Weights of a small GPT-style language model, trained from scratch on English Wikipedia.
Architecture: tied embeddings, normalized queries and keys.
Training: a variant of Muon for these matrices, 130M tokens.
MLP neurons of a small language model. Each row is named by its layer, matrix (up: input weights) and neuron, and shows model dimensions 16-143. Each number is 200 + 20 x the weight over its row's rms, rounded and kept within 0 to 999.
After each neuron's rows, "fires on" lists the tokens most often at its 100 highest values on Wikipedia text that the model never trained on.

L2.up74,202,231,191,197,218,208,206,176,219,205,202,215,192,227,193,175,183,193,209,190,183,195,198,226,187,226,156,195,203,151,201,188,201,197,236,193,217,207,200,198,187,207,212,175,184,253,227,191,209,204,224,204,196,200,192,186,215,184,174,172,166,222,192,182,214,213,201,169,220,204,198,205,196,201,205,227,234,198,222,249,182,180,232,207,201,200,187,170,177,207,198,189,199,192,203,222,211,189,200,184,186,179,202,215,182,185,236,212,214,190,228,181,213,174,209,226,197,200,226,221,215,202,222,166,213,200,171,224
fires on: "ies", "y", "us", "at", "ory", "in"

L2.up305,214,223,212,197,202,183,200,205,180,231,231,183,250,183,210,194,186,196,182,210,214,215,194,191,203,197,193,217,217,184,205,174,201,232,212,203,187,187,212,224,152,157,207,195,182,198,206,209,168,221,201,245,187,215,183,167,196,191,217,189,171,210,169,206,231,235,183,203,183,203,196,192,174,170,223,182,215,224,205,163,211,186,221,201,198,221,209,199,212,208,179,207,180,204,181,183,157,204,221,181,197,224,179,190,223,243,216,198,209,199,184,168,239,196,222,232,228,200,202,204,192,198,209,202,206,234,170,208
fires on: " app", "cc", "pp"

L2.up646,212,213,215,172,242,223,185,217,195,183,229,177,219,219,212,173,224,196,201,210,218,198,185,237,199,232,192,205,201,226,206,199,195,182,185,146,204,225,196,185,192,204,209,215,200,201,222,215,206,198,205,205,157,222,172,217,210,156,201,231,205,211,194,188,182,233,180,219,192,196,212,157,213,186,192,207,222,196,200,197,220,224,192,198,196,192,167,235,214,151,195,208,161,201,198,214,175,201,190,196,238,182,201,195,203,225,178,213,217,180,235,195,198,216,230,168,227,211,154,201,207,231,194,184,195,191,203,184
fires on: " sp", " re", "own", " to", " v", "le"

L2.up731,227,216,176,201,192,201,218,186,173,231,197,186,200,204,184,190,245,188,175,195,195,195,228,188,179,215,206,176,232,233,185,214,233,172,174,185,234,203,202,199,195,191,196,213,221,219,200,204,195,201,210,194,173,184,233,205,234,184,236,210,190,208,187,218,230,224,221,243,215,183,220,223,196,164,152,172,215,211,187,165,209,190,201,199,190,180,199,194,203,183,166,171,163,166,241,187,201,147,239,164,174,215,198,184,191,211,203,162,195,184,199,207,193,187,191,192,194,241,184,216,178,189,179,184,205,187,197,207
fires on: "b", "pp", "ab", "m", "ess", "id"

L2.up83,179,216,171,243,219,190,180,152,233,225,168,209,210,201,172,231,222,173,242,182,235,208,208,183,177,191,184,181,220,201,199,192,203,201,231,195,199,190,216,202,200,232,230,181,199,168,232,221,238,181,217,199,200,207,207,196,206,192,180,201,229,209,190,182,204,209,188,177,240,222,209,198,167,195,219,205,194,174,215,203,236,203,224,194,191,197,216,201,179,191,177,234,217,209,186,188,265,198,198,181,214,218,213,217,203,219,192,198,213,226,174,188,193,176,248,185,211,178,200,183,253,173,216,196,195,187,175,229
fires on: " res", "es", "el", "em"

L2.up20,234,194,238,206,218,259,176,186,187,197,206,196,184,181,225,167,208,229,198,232,193,194,176,197,159,207,185,235,212,160,229,215,210,185,189,212,190,187,192,192,189,215,224,195,225,170,213,173,190,190,207,197,177,206,173,170,199,200,245,164,207,183,194,185,230,199,221,216,196,232,214,157,170,191,192,222,226,190,189,243,183,172,211,230,189,199,182,185,189,183,164,186,167,191,195,196,211,152,180,218,195,198,173,204,192,178,224,237,211,229,218,220,208,176,184,242,216,195,225,205,185,184,217,161,204,202,206,180
fires on: ":", "ay", "y", "ies", "o"

L2.up235,214,211,183,207,197,178,213,173,199,207,186,244,215,188,137,192,210,199,197,198,214,173,190,228,224,186,203,229,212,181,185,155,203,193,195,178,208,232,212,217,214,186,195,200,212,175,204,159,159,158,203,195,206,203,194,175,221,213,224,211,244,189,204,207,220,180,199,220,213,193,228,174,236,186,191,189,180,192,204,189,228,214,184,201,217,190,202,171,198,217,205,230,209,166,180,142,200,189,197,199,177,210,214,207,182,209,188,220,173,164,183,184,239,177,199,186,193,187,207,217,194,176,167,206,220,183,189,217
fires on: " Mar", "ar", "ur"

L2.up691,215,197,190,186,219,177,196,219,216,217,178,213,205,203,204,171,176,179,165,200,215,188,201,197,206,178,205,227,152,213,190,217,231,183,226,197,175,211,152,198,210,205,230,208,201,209,208,192,225,207,180,197,203,209,216,200,207,239,207,200,205,189,214,224,191,190,179,195,221,202,250,200,174,189,174,180,209,209,201,214,203,199,211,185,241,187,210,198,193,230,203,207,193,198,188,199,222,193,197,207,169,223,240,187,202,241,181,197,188,235,197,174,184,207,216,198,205,214,208,211,186,199,183,206,192,225,182,178
fires on: ":", " =", "==", ","

L2.up32,231,206,187,215,190,191,234,163,235,207,204,197,192,200,190,209,187,193,170,205,234,212,223,225,241,193,236,202,195,214,184,223,194,230,200,181,213,219,198,187,215,189,241,214,222,176,181,182,216,198,192,180,209,167,207,198,216,198,218,191,191,169,191,191,187,197,151,189,204,201,228,238,201,212,224,176,211,221,201,213,197,220,165,200,194,194,233,172,218,198,191,195,214,198,218,200,222,205,188,206,211,180,197,191,197,218,206,198,229,209,207,227,211,211,186,232,222,177,165,204,166,178,214,158,197,236,189,214
fires on: ",", "'", "el"

L2.up237,223,209,222,179,193,224,212,188,213,196,263,237,217,176,210,185,211,212,175,171,197,161,202,211,217,192,188,199,233,197,235,194,201,221,202,195,189,196,186,209,165,202,207,214,207,196,178,207,186,192,163,192,221,248,218,187,200,207,169,188,180,190,129,205,203,214,203,216,181,204,218,169,196,197,160,192,210,180,201,189,231,206,221,161,199,205,222,195,196,216,186,206,208,237,224,198,186,174,201,197,229,210,182,216,200,204,213,220,185,151,211,168,185,188,207,202,247,203,219,182,161,179,203,212,191,218,180,193
fires on: "cc", "r"

L2.up155,212,200,190,215,168,191,197,184,192,188,202,186,198,194,141,184,197,172,174,215,195,183,208,220,197,225,210,201,186,229,197,198,210,208,222,193,214,198,194,195,192,192,227,207,174,183,196,170,222,193,198,147,196,203,222,216,227,202,164,218,225,201,221,221,206,175,209,225,211,223,225,196,209,173,187,189,245,211,146,197,170,214,176,181,217,207,218,161,219,186,220,219,249,199,171,208,176,173,180,197,213,201,164,190,232,208,192,199,237,166,179,217,193,185,171,207,208,199,194,202,207,207,238,216,231,191,212,224
fires on: ".", ")."

L2.up446,193,204,199,170,210,181,191,218,184,217,175,197,208,178,194,223,191,167,196,178,189,159,210,212,198,215,196,185,190,213,198,219,209,196,220,197,196,209,217,140,226,217,176,215,176,171,194,195,197,183,202,190,196,234,182,190,189,147,237,224,183,211,179,205,161,217,181,184,201,204,207,175,193,216,199,207,183,181,208,183,190,186,185,185,200,203,190,205,194,160,185,209,198,202,197,201,169,208,203,246,223,201,212,227,153,165,177,205,212,175,173,225,163,209,188,190,201,208,161,176,196,236,185,201,191,198,175,222
fires on: " re"

L2.up525,224,187,206,186,181,176,163,200,192,177,212,212,209,203,209,210,209,212,224,217,219,202,215,201,227,182,177,222,177,189,195,225,180,187,204,166,229,224,195,209,184,205,173,206,216,175,145,195,201,214,171,193,220,192,182,205,187,200,199,222,222,214,217,195,181,216,219,189,199,242,196,200,208,204,220,204,215,175,234,184,231,182,215,166,189,211,207,177,201,175,206,176,153,181,203,169,199,148,175,230,198,211,194,209,235,231,188,221,260,181,204,180,173,202,209,214,203,199,186,215,200,199,164,187,219,194,194,188
fires on: "ork", "ay", "land", "ings", "ing"

L2.up725,167,182,208,197,211,234,214,207,206,203,231,204,211,170,199,192,210,205,237,203,201,210,163,211,225,168,197,248,213,205,197,217,206,175,184,154,227,221,186,187,207,197,191,164,198,222,211,196,218,210,186,170,215,229,134,221,210,200,189,167,178,178,195,223,177,216,184,190,223,251,235,200,178,194,198,188,207,188,228,180,182,192,198,202,201,178,190,203,216,180,213,233,163,189,199,228,197,193,204,226,227,204,223,199,228,194,189,216,184,187,193,191,240,204,223,191,186,217,193,223,240,212,201,187,176,202,232,211
fires on: "c", "e", "own", "ition", "g", "er"

L2.up161,190,229,171,208,211,203,207,185,202,183,151,190,219,173,206,207,224,217,205,175,182,191,221,212,198,230,224,199,220,236,193,144,178,175,208,206,179,197,159,184,236,193,242,210,168,202,227,201,198,195,214,242,189,222,195,244,211,185,156,202,187,195,203,214,216,197,188,217,205,191,177,164,214,206,181,208,216,219,211,192,182,221,181,199,197,190,167,189,194,190,205,198,215,207,225,197,199,181,233,164,217,213,194,193,235,212,203,198,209,223,195,196,195,200,209,184,198,234,204,216,198,211,167,195,191,220,193,176
fires on: " E"

L2.up569,215,211,211,183,206,200,179,193,207,225,174,196,221,222,189,216,197,186,203,190,186,192,220,203,164,178,185,173,185,241,206,185,173,243,201,181,193,187,187,222,197,189,175,224,204,230,188,194,182,197,161,238,211,207,189,198,199,200,217,209,177,182,203,231,217,193,204,182,245,178,190,189,195,220,223,205,218,212,193,213,205,212,264,176,223,193,176,208,231,203,181,188,200,218,191,191,175,170,167,218,233,227,202,194,198,184,213,214,211,203,197,204,186,180,183,209,218,169,163,199,184,203,231,224,188,204,191,191
fires on: " ch", "ect", "x"

L2.up206,218,175,180,217,196,172,195,219,185,212,210,228,183,189,186,203,210,208,175,209,192,208,205,226,215,268,181,190,189,210,229,160,185,205,174,207,208,201,217,186,181,209,256,215,201,199,197,194,194,183,187,178,208,183,177,201,200,214,193,177,190,208,198,179,250,241,188,195,237,179,216,224,173,218,241,234,215,172,215,227,190,195,212,193,188,246,177,208,176,180,185,178,208,187,221,215,206,199,197,186,203,195,194,204,200,226,168,185,215,166,213,198,220,213,192,203,206,203,206,215,217,233,199,208,245,202,213,193
fires on: "°", "un", "w", "ates", "es"

L2.up114,209,184,168,208,212,181,194,219,203,221,167,200,217,234,206,229,202,183,229,179,224,211,236,210,184,199,216,214,209,189,218,230,227,239,189,172,191,191,212,190,184,241,220,192,204,221,177,236,185,194,198,166,166,212,207,213,202,208,200,214,220,188,197,168,243,201,203,207,205,185,217,195,218,187,212,175,192,216,210,191,212,191,179,203,198,212,204,199,205,228,217,236,197,198,212,202,191,192,204,179,201,210,234,229,221,180,217,176,187,180,207,218,226,197,162,145,199,170,174,217,221,216,193,170,222,194,199,181
fires on: "v", "av", " in", "erv", "ur"

L2.up311,199,208,199,202,197,186,225,189,227,224,242,211,190,183,253,195,219,189,175,163,209,176,193,208,202,195,217,206,230,217,224,207,222,200,218,188,180,216,207,221,217,187,180,229,208,177,189,224,230,177,141,196,206,177,184,215,191,214,215,173,204,179,205,217,252,225,199,230,198,199,197,160,194,214,234,181,207,217,197,216,206,185,187,165,190,218,241,188,201,241,219,196,204,170,211,173,227,159,188,186,226,203,199,197,233,198,251,192,170,193,194,199,195,195,191,203,188,197,190,211,199,199,172,238,202,169,198,163
fires on: " En", "ach", "re", "ild", "el"

L2.up326,202,205,214,250,194,184,216,210,213,184,198,184,229,176,210,190,186,208,217,206,193,208,209,204,188,181,191,165,189,194,177,205,171,198,200,171,222,163,181,190,222,225,215,210,159,214,225,186,169,194,210,268,160,215,212,211,212,210,185,209,209,211,177,209,178,217,177,214,230,200,205,194,177,186,185,194,206,202,196,221,202,193,177,184,222,190,200,179,218,242,205,165,151,211,204,181,196,205,193,193,220,181,204,203,171,211,193,215,215,200,200,154,174,200,193,185,230,198,220,239,172,196,192,233,212,214,187,229
fires on: " J", "ar", "J", "ant", "ard", "ost"

L2.up46,193,191,222,225,187,205,206,194,163,181,202,184,195,200,202,171,180,215,214,219,207,173,203,211,225,206,231,193,185,210,171,191,216,217,211,178,221,205,228,184,210,192,221,227,179,230,219,217,192,170,183,185,199,174,188,177,205,218,190,186,204,166,202,203,152,195,233,199,225,182,214,228,204,209,210,209,216,179,216,203,173,184,235,211,185,171,209,188,185,197,163,205,208,217,184,184,181,172,200,188,230,214,204,214,179,187,180,221,206,184,188,188,229,234,201,212,193,211,211,201,251,239,248,181,198,200,207,186
fires on: " h"

L2.up56,238,204,226,184,158,198,199,195,203,195,198,195,185,152,195,155,205,200,206,207,203,192,222,194,197,210,210,196,222,225,192,181,213,211,190,209,161,217,187,239,176,223,199,205,193,203,222,223,165,159,193,192,232,170,171,184,223,196,222,212,192,193,188,189,215,186,221,207,227,232,198,181,198,190,204,154,200,207,167,198,161,197,165,218,168,222,207,199,164,189,147,231,181,171,213,194,210,190,189,194,195,195,187,214,195,221,214,252,188,209,188,192,209,194,205,196,201,188,217,211,199,208,177,171,189,183,186,226
fires on: " Jo", "im", ":", "ice", "ark"

L2.up402,235,185,183,208,201,194,191,180,196,201,181,204,186,185,202,194,164,204,219,209,221,195,201,194,189,198,155,164,197,172,196,209,198,190,213,178,204,190,195,211,179,220,190,238,197,194,216,215,198,204,197,237,188,195,186,183,179,165,207,189,218,151,208,182,236,210,237,205,219,192,226,178,203,191,225,169,220,198,207,214,231,201,176,216,198,223,189,195,236,191,175,187,226,189,215,195,163,205,195,204,229,194,229,183,220,192,215,183,206,194,248,192,182,229,204,175,223,196,229,196,195,267,208,152,203,206,240,201
fires on: "lect", "act", "h", "ect", "ep", "art"

L2.up10,207,188,237,191,177,177,187,199,196,181,178,207,180,222,185,220,208,195,213,199,197,194,214,224,195,181,178,192,176,178,198,157,226,197,183,218,255,175,224,206,157,176,173,203,197,191,205,168,201,193,209,188,182,189,182,207,211,187,189,189,228,198,191,218,218,250,208,227,205,238,211,166,211,210,173,204,193,211,189,195,198,198,201,163,209,220,188,226,227,201,185,238,229,184,205,190,252,222,203,190,231,185,235,203,215,192,162,194,220,196,212,154,219,192,208,193,208,208,194,212,208,205,231,192,203,185,197,166
fires on: " one", "ound", " part", "own", "ne", " to"

L2.up759,211,208,185,196,236,192,190,206,166,225,217,168,237,173,205,174,219,161,202,178,200,189,225,204,200,268,195,232,228,212,185,232,231,183,176,205,188,206,196,197,200,208,215,190,187,195,230,220,213,208,164,212,211,213,187,186,201,192,208,233,232,206,193,187,226,194,195,173,204,215,235,190,192,231,182,177,187,193,192,176,186,194,219,201,169,205,192,175,242,194,227,169,237,174,191,201,194,205,205,186,188,182,185,185,237,199,179,179,193,178,200,188,198,218,206,201,196,228,188,171,217,203,216,188,203,231,195,219
fires on: "g", "qu", "c", "ri", "l", "ic"

L2.up73,202,209,194,211,218,175,197,226,209,207,238,203,220,209,194,190,217,190,207,179,205,246,195,198,223,164,230,239,195,205,203,179,183,206,226,178,212,235,210,241,210,187,237,191,226,191,196,196,187,198,202,188,197,186,213,208,215,219,203,203,209,184,180,223,224,227,188,176,225,191,229,169,217,172,230,190,217,238,207,218,219,191,197,200,214,213,184,191,194,217,218,180,198,201,198,227,247,216,216,186,214,207,201,207,195,183,213,190,225,159,206,186,162,211,245,235,201,246,210,238,230,178,198,180,208,215,175,196
fires on: "em", "ult", "ist", "p", "pt", "est"

L2.up167,199,183,192,211,209,197,165,201,198,178,179,191,159,210,202,206,212,223,214,223,170,199,214,187,232,223,207,224,195,155,178,255,216,207,207,190,221,194,191,205,223,173,188,238,220,201,235,217,160,200,212,205,186,214,194,219,221,218,176,206,192,191,193,190,178,172,176,163,223,211,183,185,224,241,216,210,205,242,203,200,212,206,213,189,177,204,231,209,218,225,173,163,188,190,228,220,231,195,200,216,195,196,239,196,192,203,179,199,206,231,191,202,205,158,212,202,183,195,189,191,218,215,191,221,191,235,217,196
fires on: "ro", "uc", " ro", " who", "ur", "id"

L2.up448,229,206,205,211,228,198,209,208,195,195,180,199,231,202,208,208,237,213,199,205,191,184,178,186,211,171,228,225,232,184,181,198,204,203,191,205,230,236,227,175,174,208,195,205,194,202,226,193,205,162,183,191,185,197,184,234,175,190,169,197,219,242,179,225,195,212,192,202,201,186,202,206,209,205,200,211,196,191,211,232,249,186,175,193,192,225,198,206,225,192,219,196,209,215,223,224,192,207,216,187,182,202,219,213,214,188,216,188,217,201,182,209,217,209,216,191,175,203,226,205,162,234,224,168,214,185,188,179
fires on: " or", "ad"

L2.up330,174,171,211,224,208,200,215,219,194,168,184,199,168,183,193,191,218,203,202,205,229,185,201,163,173,236,207,199,206,193,194,175,197,213,213,235,204,199,188,217,184,182,223,237,209,181,220,202,216,211,203,218,179,216,169,203,180,173,199,200,205,197,197,245,198,181,203,216,234,191,188,204,206,216,198,194,219,168,177,195,151,204,229,195,184,199,184,211,171,199,184,166,199,215,161,167,188,184,203,226,176,224,194,203,164,217,240,206,186,203,205,227,177,229,189,224,211,211,196,194,210,178,220,216,235,192,226,187
fires on: "pl", " pl", "over", "if"

L2.up250,180,210,180,182,187,206,234,195,182,202,178,202,197,188,245,207,247,171,217,170,208,237,201,205,152,208,183,199,189,207,178,180,185,149,208,201,193,207,197,217,199,182,204,188,208,195,220,171,219,188,215,195,218,178,223,210,206,221,197,205,219,222,181,214,207,196,183,208,193,199,200,179,180,185,216,189,189,239,176,211,192,166,206,220,219,199,244,225,236,186,235,204,202,202,183,192,191,231,209,148,195,218,216,147,223,177,200,171,178,219,180,187,198,177,201,183,162,229,193,193,203,213,205,231,225,218,214,194
fires on: "k", "g"

L2.up234,226,187,164,227,240,188,203,192,193,206,207,203,208,183,208,178,242,218,228,215,191,244,191,216,205,159,230,206,187,201,208,160,192,233,208,182,222,203,198,201,170,192,210,195,203,213,193,218,142,205,205,194,196,189,190,180,192,224,184,197,201,219,228,200,209,215,169,183,199,234,211,229,192,203,184,209,254,181,175,201,152,189,189,221,199,189,180,196,209,212,181,213,228,206,194,194,200,177,194,219,226,239,191,193,193,191,233,207,215,205,204,230,206,184,150,177,213,211,185,185,183,216,198,188,189,217,192,228
fires on: "le", "er", "ile", "one", "age", "an"

L2.up165,201,215,214,166,180,183,178,243,210,192,187,224,205,218,194,196,223,220,189,166,214,222,186,204,176,224,219,229,186,184,197,197,210,220,184,229,213,209,229,223,175,213,193,199,213,213,277,206,195,168,232,205,183,196,178,196,222,227,206,223,230,168,191,173,192,175,170,235,242,214,179,190,209,191,205,200,188,201,182,224,167,205,212,180,211,206,206,191,203,231,229,203,174,213,212,160,207,194,166,217,190,202,208,238,185,195,187,176,217,172,199,187,211,187,215,187,196,220,203,191,201,203,206,178,234,217,186,166
fires on: " bec", "ul", "ec", "is", "ly", "per"

L2.up261,203,222,217,217,176,172,206,192,204,172,169,212,221,168,195,199,208,198,193,186,230,205,247,187,173,213,200,210,169,189,216,201,238,236,191,207,237,191,197,196,173,227,201,179,199,183,197,223,176,215,184,224,173,216,189,200,228,195,197,212,192,196,211,200,203,188,184,211,217,204,184,191,179,176,211,191,169,207,207,200,196,194,220,237,219,182,178,167,234,251,199,205,179,193,205,204,229,220,203,205,211,183,194,220,184,167,208,195,215,204,219,198,206,189,172,173,208,166,209,165,150,229,199,205,195,213,174,202
fires on: " ch", "ure", "ent", "ch"

L2.up320,203,190,227,199,194,181,198,196,188,198,189,239,181,212,214,207,212,204,163,192,217,192,225,202,205,215,215,201,199,196,220,208,203,212,216,201,279,216,236,179,197,225,197,217,189,224,203,191,210,177,203,213,225,213,206,228,190,171,172,201,203,197,222,226,231,221,166,202,198,208,200,162,202,160,216,178,202,200,218,203,194,166,177,234,211,226,201,226,177,204,208,220,206,200,220,192,177,233,202,213,200,189,183,226,230,203,206,225,236,201,195,194,163,185,224,187,193,197,158,177,229,209,205,226,239,186,165,221
fires on: " play", "v", " work", "ad", "inal"

L2.up590,203,200,194,235,226,227,203,170,198,209,191,175,180,206,216,204,200,185,160,157,221,183,198,195,171,187,142,219,210,228,181,204,191,201,179,193,189,205,213,179,220,203,198,198,183,199,199,218,201,191,208,185,185,208,244,201,191,214,179,214,198,214,196,209,202,184,227,222,181,202,211,189,181,183,226,184,225,191,186,193,197,208,208,205,198,189,172,197,204,199,214,205,190,228,188,232,215,209,209,172,193,190,220,170,188,216,224,214,221,200,178,181,183,201,221,197,226,197,211,224,213,197,200,192,208,175,222,215
fires on: "m", "b", "k", "et"

L2.up583,194,213,184,220,188,208,210,203,183,187,230,211,160,226,186,180,219,202,170,195,224,183,222,207,172,199,207,203,184,202,215,216,202,185,255,152,190,216,234,198,195,189,191,151,225,233,224,208,178,207,173,221,211,203,197,174,166,211,217,192,186,207,211,209,211,233,202,205,223,175,221,198,226,195,229,198,211,207,186,206,178,215,248,220,222,229,204,147,203,201,201,201,200,191,179,251,176,192,185,233,191,165,210,228,201,188,183,203,213,170,187,211,197,171,178,196,204,185,202,209,191,210,235,210,202,194,168,211
fires on: "ch", "le", "el"

L2.up197,189,193,187,216,228,184,241,228,217,179,198,203,165,192,176,184,217,194,209,223,212,221,228,182,229,230,216,189,209,212,163,202,193,197,213,183,206,241,190,196,180,175,165,176,209,175,225,214,215,207,185,192,213,240,214,173,215,213,184,226,179,176,212,208,159,232,161,179,189,231,198,201,186,181,195,207,202,242,213,178,223,153,249,195,204,178,212,213,213,221,209,224,215,206,179,174,223,199,224,195,173,200,197,200,199,179,179,195,203,197,189,206,236,189,214,178,231,198,223,178,230,180,212,223,213,167,208,220
fires on: "c", "t", "is", "es", "est"

L2.up582,187,197,237,187,225,185,215,217,208,219,212,188,217,213,163,201,140,205,205,185,184,208,186,212,184,199,212,185,209,202,182,217,189,209,217,205,204,221,206,207,224,196,214,218,213,216,183,222,160,174,215,220,210,217,194,205,194,200,196,195,205,198,220,194,214,221,192,236,200,183,208,192,148,213,189,221,212,213,198,172,197,179,213,198,211,217,168,213,204,225,197,168,201,251,193,205,205,209,207,157,173,178,168,223,217,212,246,192,222,202,220,215,193,195,201,222,233,179,203,200,181,223,201,231,207,233,211,168
fires on: "p", "rom", "ack"

L2.up463,185,181,241,176,180,165,200,201,199,189,218,215,211,185,196,180,202,206,178,236,172,175,187,227,199,219,157,206,199,192,204,202,209,201,193,215,230,222,222,200,195,200,180,219,235,225,232,226,219,223,234,200,171,226,207,202,175,184,219,236,204,182,190,199,198,186,193,228,225,192,196,193,185,167,205,213,154,157,184,196,184,174,184,169,202,192,200,217,196,209,198,228,202,199,165,211,174,236,197,216,200,207,187,204,217,187,230,206,226,213,200,159,211,141,187,189,201,197,232,182,197,232,187,219,206,207,218,168
fires on: "l", "or", "us", "an", "ce", "c"

L2.up645,197,214,197,174,209,232,200,199,184,210,219,235,185,168,185,205,214,199,222,182,193,210,172,223,232,213,192,200,208,194,195,246,202,158,197,188,216,216,223,168,190,194,183,216,210,204,198,213,217,215,236,165,210,199,224,167,227,229,210,216,186,238,188,217,193,214,196,206,166,192,223,214,190,196,210,212,188,232,176,201,211,185,169,177,183,198,200,190,228,196,164,214,175,189,206,189,239,196,208,237,206,219,188,217,184,212,195,183,195,170,210,159,229,242,210,182,183,235,199,248,221,238,183,200,203,204,214,211
fires on: " |", "k", "ce", "port", ":"